From a checkpoint of a small transformer trained on Wikipedia: a variant of Adam for these matrices, 152M tokens.
MLP neurons of a small language model. Each row is named by its layer, matrix (up: input weights) and neuron, and shows model dimensions 0-159. Each number is 128 + 24 x the weight over its row's rms, rounded and kept within 0 to 255. Numbers have three digits each.
After each neuron's rows, "fires after" lists the tokens most often just before its 100 highest values on Wikipedia text that the model never trained on.

L7.up583:105133145110136091169138133151154080097137115124145142148154150121146115127156126110134125135113146105176099136150165132106080161162115105122109127146075084095129113111137138135100150100132179135108138165149150090168106112157149122099120112153129114151129147156128111127142144139140113135122129101111154146128164123144116133106140081105145133116142102134110139151114075125119158108126091184151134090114092068127117156156148131142076114147156115203122169097134127098147130161122128
fires after: "ol", "ot", "ib", "ug", "uk", "ar"

L4.up140:133132132124176136111129075143137125169131090141090146120137137143110123123122122138113078141153098133117117134102076162154128130102149158136070136108125124163089127166113140184093146146159096114140109132168130136118117140127140193105144110086129183136093120140108106103074133128116173097149110123172150153096102139150099121162128124104155105105154128094102143131121136101126117116180152095095147140130151108134118143119122143113139095138150183128117113123136144133099134149166132
fires after: "-", ".\n\n", ".", "==", "==="

L6.up140:151117113120160106141156166100101140176144131134072142098118110136092138147124096088141131114124131103140115167115102114119197122151112136095136106112119144189127141144137143137120140139096138142131154130150103114104153160123135151134121149093117132158135080109149160121128140130156156118090112139145086118171126126159150140120108120140154075168149091107103129148090135181130101132154137096141141096092108134158120100092118119078076143149118131123132094135165108168155137141096128
fires after: " D", " d", " ", " C"

L6.up158:118115172134113124178155139126062148099094138077126120097121096142126116144117118107121098137125091125121148137105118088156089133156119123076112120173176125159119108120138154163129160127155125120122160122093118084142138145109145164153113138121141112161140090117138143164110132164171113128109166127156074141112136116167149138101123087118103137157154103107114104147141114124132128127133132134154088115100092116127116103099108093119097129115148129134148121104142169130203161155116112
fires after: " m", " d", " D", " p", " "

L10.up284:098066149117124115126152147126101062119119125155123156101123109132092135149116128105117132130143139149126082131135157130126132152152118145142143092116141099140122089090122110112135124112093184105102104100122098136126151107141126091137110137127114126107154143093143141146173157156116167068139142142142171116141158156134106082113138137146108157117125149079116146121146131149140151105101116137096143148130120139164147083127161051155095145164156132157138141144147094131141098184116130
fires after: " H", "y", " the", " |\n", " h", "l"

L4.up320:142124167117165172108116123124097111165109121129062155111121116130161166108105110115124113136146079095111109135110108109120136148123118130112154126132177114150097122131137174196111122139108101133103150179102120097115177124134138120140130164068133117110133108125143140098167138117160106129118106122174180102173121127138142120124135139123106104093130105121109109121118122132130111108145113106111188125112101124151139131078154122195108151108131125153100116162166098139157140128126134
fires after: " (", " un", "-", " \"", "/", " re"

L7.up193:114134124078158132149138091130140127138139122125130110158108101121123139106124156110137119121119077110123150087141144137147143118149133099089148081138100176142153161162124103161116159053167103117132118122181144132111113119116167121133125149145142134120134125130153112118159159129096117150148119158153131153122122133123150117135105116108147069102131137146136104156137139114089082092133049127142106107104136132114124135122103168130119151107150071093163108136189123118158176144123123
fires after: " ", "eng", "ro", "u", "w"

L6.up46:097154125133156108116143120130089139122117126116080138128118120160131118112109161146167085125117071164079111142107117097130156143107125096146134103080164139101079150145148089163111125101115127125165171163114118069113147140134139100154133168092145145174131126109121082106130145128120130106129119148128176128132098126175181132105138139162078068100145139137120127156100113123136099128136097095152122126141139134116156126108113101118119098120147121147102133155119165125131172127112112
fires after: " re", "-", " un", " (", " s"

L6.up36:176065151136132132184115114118139124139139124104070114107123105153092131102122087127197095114155144136178140072108157132118171145139130129146139127134139143092148131158133151153139122121133110134144131094067134091132125156137158165141138145142151107137130083122133104134117128158131136102102110119142157149146088107131149135104128138108134090123124114111134096135131153152125093134143111100155106125124121092145094118051125128157147132123137159158095125157120103126158156169092131
fires after: " in", " In", " un", " to", " At"

L6.up186:083160161182141122138176154150150129118135128138146114121105125108136114148082129099107123056153122119141100163135153154135112132135093085127173107138093122140143108138142100121118132086126112082136145096127087132143139142148128120100113154120154152129128139133102132170143112158138158068101142146138113135100130105160123112091183109146116163132143113130165150155130112109100155107137147165102090133101101144154146109126144112131169135115143114149105153121106162203149107116117122
fires after: " J", " D", " L", "ich", " G", " R"

L6.up323:158117113144161123123137127161122118125140120123148111200137124107119100138072149128141126075118159141088074120152112127110127117119145092074111130146143151152144129184136123143131158164145141066149113132108109139152126125067097126096126095109112132139154160138111084125133119143174125098166128133134131152193093126154150064124105106105116096121143145148153152108105167094100134129150144134110141093115126116143148122159117124125120154104157135100116132119120126118159100158120143
fires after: " |", ",", ")", ";"

L6.up300:163152154139132149138118132148146101150170137104137087129080133148150128119109114097182077104132129156115132107130083193106062159129116117150122104138093140094138127131103127110116135089140161118150142132152137165137119124132152153119120141123112138123120104104110063135119111149135166082088163115144122149136098100146121121093103134147135138146150106118155154193136142146121109126163117143119079100110129098163111107148172094093102136130108115145105126100133147133127090131163127
fires after: " J", "|", " A", " V", " S"

L9.up44:126121129147120185133133126140138138166112133150106085117111112126140106146113120120134118133139120074127121123125154157133102091157128097193123091164120099113107056154167111128156093135135122069141162156107107094142105108113157111109102152155138133159119111113129127142129115171145166110133152136148148144139097111154132103111149107162161169121138122128064151118096142113142112107119099138109108141161103115167122144128141109147150136098142099092162136096149180145127105077122131
fires after: "e", "o", "is", "om", "y", "n"

L10.up323:120082109161155121116137186183148112120141114129088149141156123165117159122137100132115102134118143160095105120098124149104120148129150171142135099154123086126148152135173142121135148091118111116080148120118056107163139091124140153143142162169106131139133141092147065142167134110135144119104157104106123098108168127095117136108168117119131115125138128121133174143117095131068105132116089157106140123118127115177142115137158108164130125134117087137122137142123122135127138144074142
fires after: " s", "y", " S", "ir", "un"

L4.up329:145124157119084124134161174141097151087138148103168146097132094131100127182086159130145156099132142099150133069119102134104127127137118122137185118138130138123186129106119134113124148114109130137135135147098094128123127121129159131114130163118149147133127141114143143192144105138128151093094132119097116113161145099127162130079125118136116166157103094160154122139112149122135118129108131141182106107121086137121144078094138114105055130154173121145138111130138110144178097113114126
fires after: " B", " S", " K", " D", " W", " H"

L4.up496:138157140114158105130128127133077122102137113119154105108122130146167139139123160115133137115137161141142115131117100132092133099119143120103127120164104159119122112111143138141062125156112151121140132163105095153131116146128135076083125121160107165141129140139110165161089116137139122122137170118096095149205160153127129126104134154149140171123149120183114125141097124130122113109144156154146078123112121133113085092163126089114078162149169106169147121083172126113140093127091121
fires after: " P", " M", " V", "ath", " H", " B"

L6.up482:121147185126129116129153156118134102137142134117126070108124090151088150131112116123132144120105128134128126155117122200134148108097105141151153142140124111100124155151174140145089168117133133116124166103136094097114142160129106146118123166127161150135131118131108128120108159143094170059106088149122164110129086140166131128100168120125171095160110096081105115139080106168121126139118115138155140131064114111152126094085111103132111124144146135110109114144152142142150157157116129
fires after: " ", " N", " in", " n"

L6.up8:104098076131183138138131182142070117135099108146139101102130079127107133111152146144182137137148111138115134096118128134168142117104125104096164124117142116129107137089155151119133097120113174095144162110075081129155158106106166113137120151115130130112111111116167134123160124114160131154121179118138113119118101150151143107125169153145113151126110090129120138134129115160121146113086088101144158112160105152143134122103122098129126156140089133218128119140107151130143126128143126
fires after: " s", " h", " m", " H"

L7.up214:098114124100086102090125115146133117093142153142143133142110076154104127185142099154154171139153067114126112140081112176144081115143140110093147100118107133155148115136113108135145169095100137079135115131151109133109112113111132123153118140177138109132122147165130127139133098153147146124147119121134107154122132177117111136119149144121170137156140153162130206150120138109085121125148066129136109128142109136163110107142086154134115126099140126142125162119140125152152084095098130
fires after: "B", "8", "9", "4", "7"

L9.up298:080125113156133097170103175131102114145123129112123113118117086123125125095149141117121099137161112102127113157128144117142119149084108120138161151112163129155102142154143112171129165105107149091085148118083142115096180114083153150111130111138136119167094100059103134127123133142176157135118111149144089138173147118171136118145109107113127146152151104146102151133154138143125100129115114105135148117108135107116081125117127159135125147136156132115153140114142115119217142138077134
fires after: " D", " d", "d", "st", "nd"

L10.up236:156116157164145126130155124141100152106112132137160136117114120162114143131109130121110114108120120159133111093129137126110118138135121133193186094133153104112116092109141110142129112086145138097142141165164098128093104180128120140134119138159121142162085112109106168110161083103124199123147102143158149124145137139171108124107140137120086136100157135087087149143110126136106123121142111167104118144149100154097117134099113097078130140159098105127158098114126131188152126088159154
fires after: "e", "re", "a"

L10.up548:143115133166137170113123123090113086176092111166095154139159126147110154151118113129129141099101143130094092136083176154130120081119130116144134116136113174167103124162134131171107149151097129134129070093127120140100108123098116147115128117136134126193102118134114157089137097148136127137153114109090175120104116151119145128120165123140124133116107125095128132157137090118153130121136130103086109161095141095149151137131162130167099110132172170126071166103143119112124135133141159
fires after: " s", " was", " is", " a", "\n", " un"

L6.up450:124112126105155147151147117120106161107114142132145111116121100119108156139157131150149139110115114126125121104148117089126141077156133141151138104143103151097169126147129155109134120114099136128135105131150106143105129130093118129059121170135114145140122130126115078136090127129094194072115154106123116133191134122168157135131132164121090192117135135155166154124093136114113134112091129133120128077123121091127145068065135134131100095117169165118106137101113145126114179124113125
fires after: " the", " H", " his", "'s"

L9.up177:094059102106111115144151110108129118131136113141123138165133131165091144111139111164162097149140129115149163146110130095090136152131124136160132088142151136142122140081126133128138107128142140116126155165128136123118123120128133130139124118124118118124077101092180102123148127117175121133127088135129114165196101104165133140113155119156182137088167187086115130111127134133138131096141126095158149131117079166179103156123176130109151126134143126074151119116097134135118113123080109
fires after: "e", "t", "o", "n", " sh"

L4.up300:133138156144152117139143157130096128133116149144181138107071094124119112137135133115134163093112160127146135137112135114149123160175122148114167112161111130156192140148139114122114117154105137129144173127099085129109123141125140107113141149122109103164154103101160167159163104137112150139095157120112131149131140121133143127086127119160111140129128108121104135136066121141147114143170140107146086106058097139145151118106107062158081113162136110142107119118141098180158119122096103
fires after: " L", " D", " E", " H", " M", " J"

L9.up428:128119154153142100155132098153103109141142164102086114181132086142111122146123114121150132144113148149148117098129132127143127137133138102139125119093143102142102104134126165142143075128110121090136149141105116139111128133128095138148119108161136169169162111184129196121122115129115165091132140094108152176139147118122116127114146169113143071072144132129121132150115153131092115107139121164117158158173129156143097095108090152076121114153121122108133103140131078163168130157093127
fires after: " of", "a", "is", "ra", " in", "i"

L10.up269:177105104147114166105084149143128116134144098140123118101136099105137108151106126164148128099184119135146121139121093117113115122149152140114107091157171146130158101114167120126144106179093174106129084134116155115132169148084168122144122117144138193094091113085128109116148169120128123127150129101138116176157113131171097086153141079138165125112115127108120072122140166134118128133153153111163162125100143102123116111108107111158133144122125106100123125122135108122151106151114149
fires after: " T", "ot", "t", " P", " he"

L11.up178:127103171142139118125150108169134075176104124112118155148185143131108172130086134144158162141149130111119090139101154154139083118159165143082111095134127110133073137141141124123114172117131130110165122139155155131137159111123132115085147195103105107150142098115124128111131125100140127149151136080163113123131093146133122132091145151096116135155111112133142102105131146126117111114130067101142153107131103099130148103110144134135059124119154126182171105139128112105132134126134138
fires after: " g", " b", " (", " sp", "s", " over"

L10.up89:125067151160140109183161098142105119105085143138168134123128131141112151106142151157107109116140139185110115127149156158151139111100172132117142127125187097131131110095131130117149114113152147132143104131105142147147131128099163145091110077146094118107117152118138119105143122165120139118146138114102131160147105107105078111129118105107130149168135166125125140067129110106142172122154135158112152087135082114141110108113149096129167129151164135164087122097108101140099166134109163
fires after: " Ch", "h", "ist", " H", " h"

L7.up52:085137125116105126115133140141140138095102108160147136137121077119093128147142139156139133128133115117132102122119125139148139148137143128098130107157105128115107115169150112114147159132103134118166152146164125099107146131096177173107111179133143163130103135111127121147074131111083177117181110134164142144090070105174128159095181106162101164142132098148106138115151117098094096137160127111130107054121109136152130087108147115113109121186133133141126119141125124095130104130123143
fires after: " g", " j", " s", " w", " b", " B"

L7.up338:102139146133163158121124096124110141148120123099167115126146114132128163158148134116132098127135101128121120143138172121110109112114141135156159103119116112104109121116151144164130126096175149089122135163166177132175113146112063159126125156126132158141129103082124091145142131113144165099135124132107115133105073106123106158154104136157119114119152116132073124149124133119103095129164150198126149109096111146125130081079113090089162112112129131082090139136112139139137077151161125
fires after: "n", "ss", "e", " de", " to", "en"

L11.up139:101096141154098152128144082152103121167158125145121109150137100120095163163092106184128150111133165115166121129127123137083115095130117145160108124179091120140170115111130141069104139135155153127139124092129157114119114143140136120100114158116138111125094148131102169130141118094161131125128128133126099137118126112124140106113127131145114173132144123144118136156084137155098108096168124139124142086152099108222123144149166116130099144156134120100083126095137120182111114140114145
fires after: " C", " c", "ic", " ac", "C", " Sc"

L6.up112:114162129118139132108125114075099109148123091130077104101098113170102131103131124116103125108118111142143115147080110144136141156106142159089127126166114129135097122203160115160125174151146147093179129134141110117154124168127151142118108112114129117122136095125123131122094138151137121147113108161151144127126101151191132094119177106137122113120138145124098148125124155069120122116142158108094112106104108142150113113150182110105150115153129165123130089140110106098167188159128129
fires after: " ", " |", " as", ".", " (", "-"

L6.up497:153162120146156124135136139131135140113105130151112103111150134107179141131077130135120092162124098151101118090076114123111101109094117103108139114147124089196135126178152129162099132167123119117126149095145124078144165128132126131147124157073157176117111153107088117179099096153126102128129079128156168130108104133161103128093145090142123169111129162145118113151139136094110124131161117110117145105131111113162165144092158132122130158128129133151125127129163112146169132139098115
fires after: "===", "S", " \"", " (", "-", "=="

L4.up125:085123166115179148156125130134063116124122125138093138124092142165119130142101129147100149128126136100089147161171062101117146153118120155127117112150149141125155144142135132136141112125120095115149141123093126137100126102148157140125119138116104141125128082111133129137125137129097165072103134115114167102157097117152141144083144144128046185143117119126153141134126160144114125113162145112058119085120139123148147103106154161146126115168157154105091105132132144145127159100137127
fires after: " the", " c", " a", " T", " H", " with"

L11.up573:088113168147111102116134128126067121074096129121150125122157086173115121101158165158126138123135115154105116108145119143147133076114159187155150108128193156116094091133176116162144101118136121130128134111118170091112138092136111150105124141091122140135150147106117102109121111097119168128133150107110155107122122127146108137116146176116094145150110156159122136145119101136114109116124109114109111103132101138167097095133104126139120127181166143160126159104133136168083134139086125
fires after: " H", " s", " h", " S", " J"

L7.up636:144079162130156083143143145131103144124121172136176135104128124142116127145109093132166146156129170072147103123125114145142091123147147081154104131133103107143147097088116155142137123113129171080105132142125113138133091122119073142140144128187131181169151134134121153099128145109132143076123167127129121135122143131124145122105117119126130144148148075150122143130101132187086103141146111150122149130092110126144100128089133133118070096155153108148107170105124133132123082129107121
fires after: "a", "ar", " A", " Car"

L4.up379:136138135122119129149127097139102103173124120114069125145139106183143148102156128153136057141126122133115105115079078147121128123122117123153110132116170112106083109128130158162109145146107134141099116116139086071142138145107172138117142130140145151128130134101123073095098149141111103105166104154135158138139089152106096130131110129116154098090158145077105159123118129127139137139139139085108127151136122098134149148107144155127165112133134141184127169143201158122118125147137138
fires after: "-", "|", ".", " \"", ":", " ("

L6.up335:140141103115117149096091099113094125124136110104106154119138110196183113157043153137113132142187088154144161122148109125138093156092118155135106109125140100141163118117117135160132127119129135067102133132120182097127122121130167128142109109126143132126101080162139113077138156125149125163097142117137148148139134141157092124125142124120080157128142148152130112128101140154128083118165099123152125099175121098132125147127136122144129128154145121132145127152115122121191111128159125
fires after: "ot", " t", " med", " sp", " T", " p"

L11.up416:097112139153158100140118092098098123128100097130119115141125130136124144150155108098141080137111141157086120114142149143166132099116148117114143085125119187146096102130147172151145131145104129142124115122118120152149099103066130156144133151150117129133151116127121147134092151156140160131160129105183144146160091133129083149123141113161144152164175105091132128115152125126131096123154149124099118099090103112127079096142112116172078112112156117134122147070131135129142172095080146
fires after: " s", "a", " m", " t", " o", " p"

L7.up318:111087138149154128151154133159167114114101095145124138120143165135091146107114084141126134122132131188141131115127119123134128090124122147155141109132138147087123144153154145118175094139136108117156120132123147096117166164125113166121143118109120109137106111120139111125103135123106144106181120131178177136097053109130132104123174136162133090105110113100115125117112095158104088095138114136129112118068110132174100103112139153141156124175180160115128108165108114091113154153118145
fires after: " again", " le", " to", " of", " in", "ff"

L9.up527:085118097153172102132145137135126136126106121089123142154129112139095148168194108139109120119136123132126132154122099099123190142131119100134161107098174075131139121144122146160057147098115140107110148118114122083109131141135109154150118138133158164166139099105126141129140110140195145099128107153131102110070134124185136162124121133156096135145131132135074164142131146131109146099145143127122101143111119132145118117080133132106108093159121132165133134143134115170145151135085133
fires after: " in", " G", "ter", " D", " S", " d"

L11.up358:128092128135183137121110165124134119144123128093140173108154140109120139135129095124122103130134133188115096105145145119105127097124148130120100114141137129116115125109109114134093088118105131076113117143107134110129131123141174182122135201084118122122140143127146067051175100121146154159142162152125133148091130160165141124114138158151145114145125093141137171142121128131113119087113103112168103123163115135132131117162138123114122121097142137155084137169137141119172100128077118
fires after: "y", "os", "w", "ch", "s", " S"

L10.up104:140161110161086167146160119135136139098139153131160094134137114074122147152148106137131136145152101099141112126108121154126117117086117109142166107104113097130124133175119098153126148101129150110121113100137143139154149147088134111099126136107158152123105151118119070161149146141129139122157085165174103082089120109155171094126145118091180141123117173109115141160108133117130154142134070125126091105138133152146125101103147167138090077109116116140153116104166156156146150104144117
fires after: "\n", " se", "ro", "w", "y", " No"

L9.up569:105132178148155129118114144125104074130157126110134106174139089130156159139092149146122081136142118104173107084105135142122094137154132154183166086135096085156096092141134073131121108135112103108164143103140098096114143162119128126120143148132169100155116113121121110113154116166144163095113117102120178166128129158148157103170135137119133167146145140098095130149129137112110102100110076147117141125133119148113110074119142136098129143104138112122145093135161128119165140122130124
fires after: "e", "s", "a", " after", "ce", "fore"

L11.up596:155128134139158141150149133153143117081116134132120103116116105141119109150080155173115160138137126133085129127134135096058141125105135077139111110117137153102160081110119134120099160122147146094126158109102131116181094101080145152144132125170105158135155099121112125148126091133144201109156155127134122118173119124102133134121133148149177145167168118172107151119125084120072114130144106168109155104149136090095124134146101122149120110138141125133134168095114126144145127125103127
fires after: "ar", " to", " A", " |", "A"

L6.up79:135148156181172130140124147134156116148121121124128108100092104145163129131104139109150143154137148177121082157114140118104137144145119081128164121127089130118160139173148153159130113130110135166165111102104142122140115135151118144083128124146052128177136080148127132177116085137163167127115148136099102133120169134154130078139131120111134090111153115134141134148121102134096105112112149115145071120102142115108087106125104112121095123128118132125079158118114087150169120112114153
fires after: " Col", " J", "il", " V", " D", " P"

L9.up16:080099096146130138137174123130148118080118096158116121160164161155099119134125137149136141145145128114113085150118166124114150110108153162139121111166126135103071126130130120154129176148138133099150146161143116116103157144136122127108103119123139106107103124126111135131108131143129134131138109119154152143150060116117103141120211116156144141113140106096103141131076105146098130107170140189136088120114073138154123113136172151146133095172177127113120112104108126114130097156140146
fires after: "e", " w", "o", " he", " j"

L6.up101:091119131105126114132189137140160120107112118132158120103117094124105119103121111142134117100167119160118116123128136147140090131190148089168181103096091118135159129165121096171069174125100141138110134104102133147118140123139143141148119171146113180158093132119103103151126145135095172093112133160108138139102125106172136155107147142135108127119143158119105185139122153139117123112123109139142140126100120141112166080101114088153100077110138138102144124114153127157163105127112119
fires after: " of", " J", " L", " N", " at", " in"

L4.up5:113148139111126146140146036141133104152125085127132143152114134127102129140158131150116115131123076144128125153132117101117086155132137149146087116112104131164113112110107158155127146127133111117134135160148145098098149141128119150114141126048144157135130129110123116108120172117092120132169090106220162163099110128119116120151131139115125115118145147084092099116103112171127151126156141097073151125125142123160122156114094167093151133113135175129134134151150126155108127126150115
fires after: "-", ".", " in", " ab", " to", ":"

L6.up276:122109127133158146122117139143132122102094135156163129128111087151158149149115123131138137110152151122166104126118191174138121120121114134132154124169134101105163122116144135075094133108128128113117142146135116127131135148107129137106133185105130137127132117094123132173154117134121132066103118133089164116123101095128172123109114146149124125132131117143118131198106129125100121139176113155049102087136079147166114094123151088098124129188137118142070128134140129169146103108122137
fires after: " H", " L", " W", " S", " J"

L11.up556:158114100166146120133134157117114105124160092095120080104137130159110126124118093159156061145127129172096121120145166116117109070145129116140115067131142128137121148118133135145098144123140165134094144094140115120121122103065130184156130093160106107177111135102131092141124098117124146113153124124114142114131081125135124120141131125164146136106134109093113138126134163148134116066135124135107157102099107130104146071136121149162178134132121151124142113110135155123194119124113150
fires after: " |", "t", " to", "n", " At"

L9.up320:126111093095153137097184126129150138142101082120099136153128133129095165130124127112138109088157162185148137088104145107167127134132151150133165116105125189113142108146125161121145134132122124145133095132113153122113150152119113135120127148086080136141080127128114125147103113112141150114142176117158094136169104116111137116074157145139093088136151153105103093127156157118096148093117137124118112145087132131149112091122119108148107102117147164113060141148131095165122171115118152
fires after: " l", " L", " cl", "f", "l", "L"

L10.up108:147104079132168139148172081159168132146112075123082129129171141089128166137137076128121135121113119129103141133094126085096157132159113179148095088130168163118116080108094133104147129121150125125134167152159167115140141146145143168173130112102146127119093132097137076142099120126161145137125128111137104143127112118121130153128140123146134096136146139097124137121121124134094147121094099127149111163123108145136068131134185148108080121136131166117122120124119141149121121173122143
fires after: " le", "ff", " he", "o", " l", "l"

L9.up170:122073115123113141133140133122155102130101109138132117148150109160141128120114097136139118139123103167124112117087112113158126111139156114129120080140164149144160118102138132167153162131136130094112139152087144084161131136095142139068119152144142134181123095134141157123104153138183126144128171121182172113127093110105139154124164093136117166184123083119119125092132111127115148135124125133146160123096079109162128130075142148125131079142139104129130152150087142099119178113104119
fires after: " t", " s", "eat", " T", " k", " sc"

L11.up49:127146102112128098141128123095080105133112106128141136122107088145141126142076149097137140045141098143134114160119077100111127143152097117131119113115158131129108151135155133128161106136106128099119112096110125156126123132114170132121133174130132176139138075109109129117172183139161140101131104125103116112154128159194113142077143101134111139125154117131130147146124156172124109140174136124134158136136132106131121078062132146136124067152129164127128132144126147127143127173146146
fires after: " b", " S", "C", "B", " T", " sp"

L7.up266:110089084155144154124126107124143094134104097171123149118134098163128125165150136105126151126105119125134102098092144150147163120082118141145182134126127142121133138141168100124082107141151116100189126149162073064110130138114128160122141120066121170163125107115110142115118130117115158098112094134118150140131100110123128124096117093119150130111133181112131131131130123093128132115123121068085147142095144130144165154141125141155138110140151146151076145133142085148120180144118134
fires after: " kn", ".\n\n", " is", "\n", "s", "\n\n"

L7.up400:142098155142125117147146103173120069115145096109129164126163133180129129112153139143158130144118140130147136116106153141090089105147120117144105104127143100158114101114129175141126101114132151099096148137095103107154120104137116104135136146133105107140101118126141074099133167112180125129109161123112121127095116146104117108081158117120156128173136166115111138102133116187121181128113092119157130163111145120114131153137121092117155153124116124181147184161123087188141112112108135
fires after: "it", " H", " h", "est", "ell", " or"

L6.up377:103129162128169155122187148122156136128128090106118100152151125151138127100118149113130124134112137145116135105151105131139143102098126108125076118105191149137130132139145152149131146137120138101128134164114104096153139126075145131109135145194158175136133092115124103105107191118133132107136109113140131133135089139115140136106136123158114112130131125143117104134091090153114139129119135102103168118091128086134133113089129141136066104116188116088132126172139107126099214129117133
fires after: " s", " t", " f", " h", " bec", " on"

L9.up399:117112145170118125088121101126146128115138114137122128163104137164147176158132094131120085137139105158133136120127114175053111130155146105176152118111119115120095118166144129140138143127122103132130139150122095052151126115100073121138113139178168138140106144100121149153117109166148144116168095124129119128115135162118102127127200141146142184116135130135145160132121092133121111098130105132125144082129124110131129098125176073141126131137127101160161143092120138137113133101092138
fires after: ":", "a", "u", "i", "5", "z"

L9.up327:106106162123120158107139142158131093133145129111099138182121122186107129166133142185163150124138106129120136117111141152122096124159128132117112107108174138149118088137107070104141119080114116113130102148145147128126122115107103070160080132182133102163126133151092115130143105141127153151143145135152110119126140161129108129111161158089130098110145154156145115142132126140111175107123112141143100169132124098145137094165137144114099109083141167149165170090095131158140139088100130
fires after: "7", "9", "6", "3", "4"

L6.up182:083148146147140118137098155115083159173133139121084099085092076129116146131126116129145116157163130121139121155070087142137122120142131110103101132112171144146162105117143124204156150114125121130114170119070106092118157143125100118147126122124137129157132094100132159154109138143115169068163128150158116124120162178128163128149128144132069145104119117140120144117131144171130113121131129119135112154115143126116095110059115098114132105119128128121110133129150126147152142109093111
fires after: " D", " d", " C", " ac", " a", "D"

L6.up583:123118138092115157145161134120109095095128092083099128142161131163132143144107171135112144140193095096135125118108083095130120146140124141132125130131128163127139125109128188104092133094107123146151106116159179123100144124115152132067127154129103128127134135114114106086182151107183126135149128130134136119138112126110098147096107151137081092115137112125123118135164170138110143110091145125120156098142144096121125122152174145114102125182141142098133087144179082105125148143113140
fires after: " b", " off", " w", " pro", " v", " sp"

L6.up582:140137168137127120154125140134091114126143143091137092093115105116122135123130126113132130178124155112186097120136096157113092142153130143145118116137110099113130114122134167134091158130106105112145154158103081139165138127115176140135139121119145122118129129083118115153102147141125145038094154100142157125159100139133076088097105144094183173137129112138152155144141150179088108109141159164129113119113106115138105113141149124135093100129172141138133153119143116126165108171117147
fires after: " A", " J", " M", "A", " H", " S"

L9.up604:107094149180093139159114141115131077111079130106138154167162147169135177157104102139118108151135162131127106155116169084123101097133144129119132115140116140106135125096115138140121141090107118147090155130075131153127144124130124150126116132141086133120120127115123117158118108174126138119138197121140175151162128136093108108149146089121146127129143093109102126139133128100125114121133114172124091071101123121116103116130141129164123102140196136155129152136143109080123093146083156
fires after: "ol", "ib", "av", "il", "in"

L7.up599:126116101161127105138184126096153102137127135113136113123121105168124117134113098115148153164133173131116107118113132176112122147150128139150178119144095098154138089127130107158148159122117196146111143111116085164146111138150160120087106135143111134120107113109099148160134119131132147114106134117115148109077134115163115088119157114128146156153103112129143194150099105141098122112128159133156101158085093102132104078116158121113106124147146130166147120096105135150161139199127149
fires after: " J", " V", " Aust", " N", " G"

L4.up93:149122163124107095135152121127149167103088117122151146122116109116164114119114146137176117085119158132200119070152168090145155191141136107154121126107125142091195126170127136107136129124106142118138127143104134113128108146122131088089137147100121166127137124120117120161149145131096129082094145137111137122182135109121165145096118133112085133096164166132116124142111160112118125131122128132139089101159107130132124090104099134142101095119162126155080149173158141151132130141119144
fires after: " B", " D", " St", " G", " Jo", " L"

L11.up475:181128134120128150129139082119132086138136128089119128149123114144166141125134156153133157103149097146090106087128118137136101134115126127106143125106114161149119152127172120124153175120127110062090114136164117113122141127097116158101124135116162125084153112145113131059159143112150147131122172136129097125168093163133118128134150099105091115118132147156109151107126155118068192104128159164127142142127098118125125100116123175091132083126168149101091129162138115121126162119142141
fires after: " |", "1", ",", "8", "3"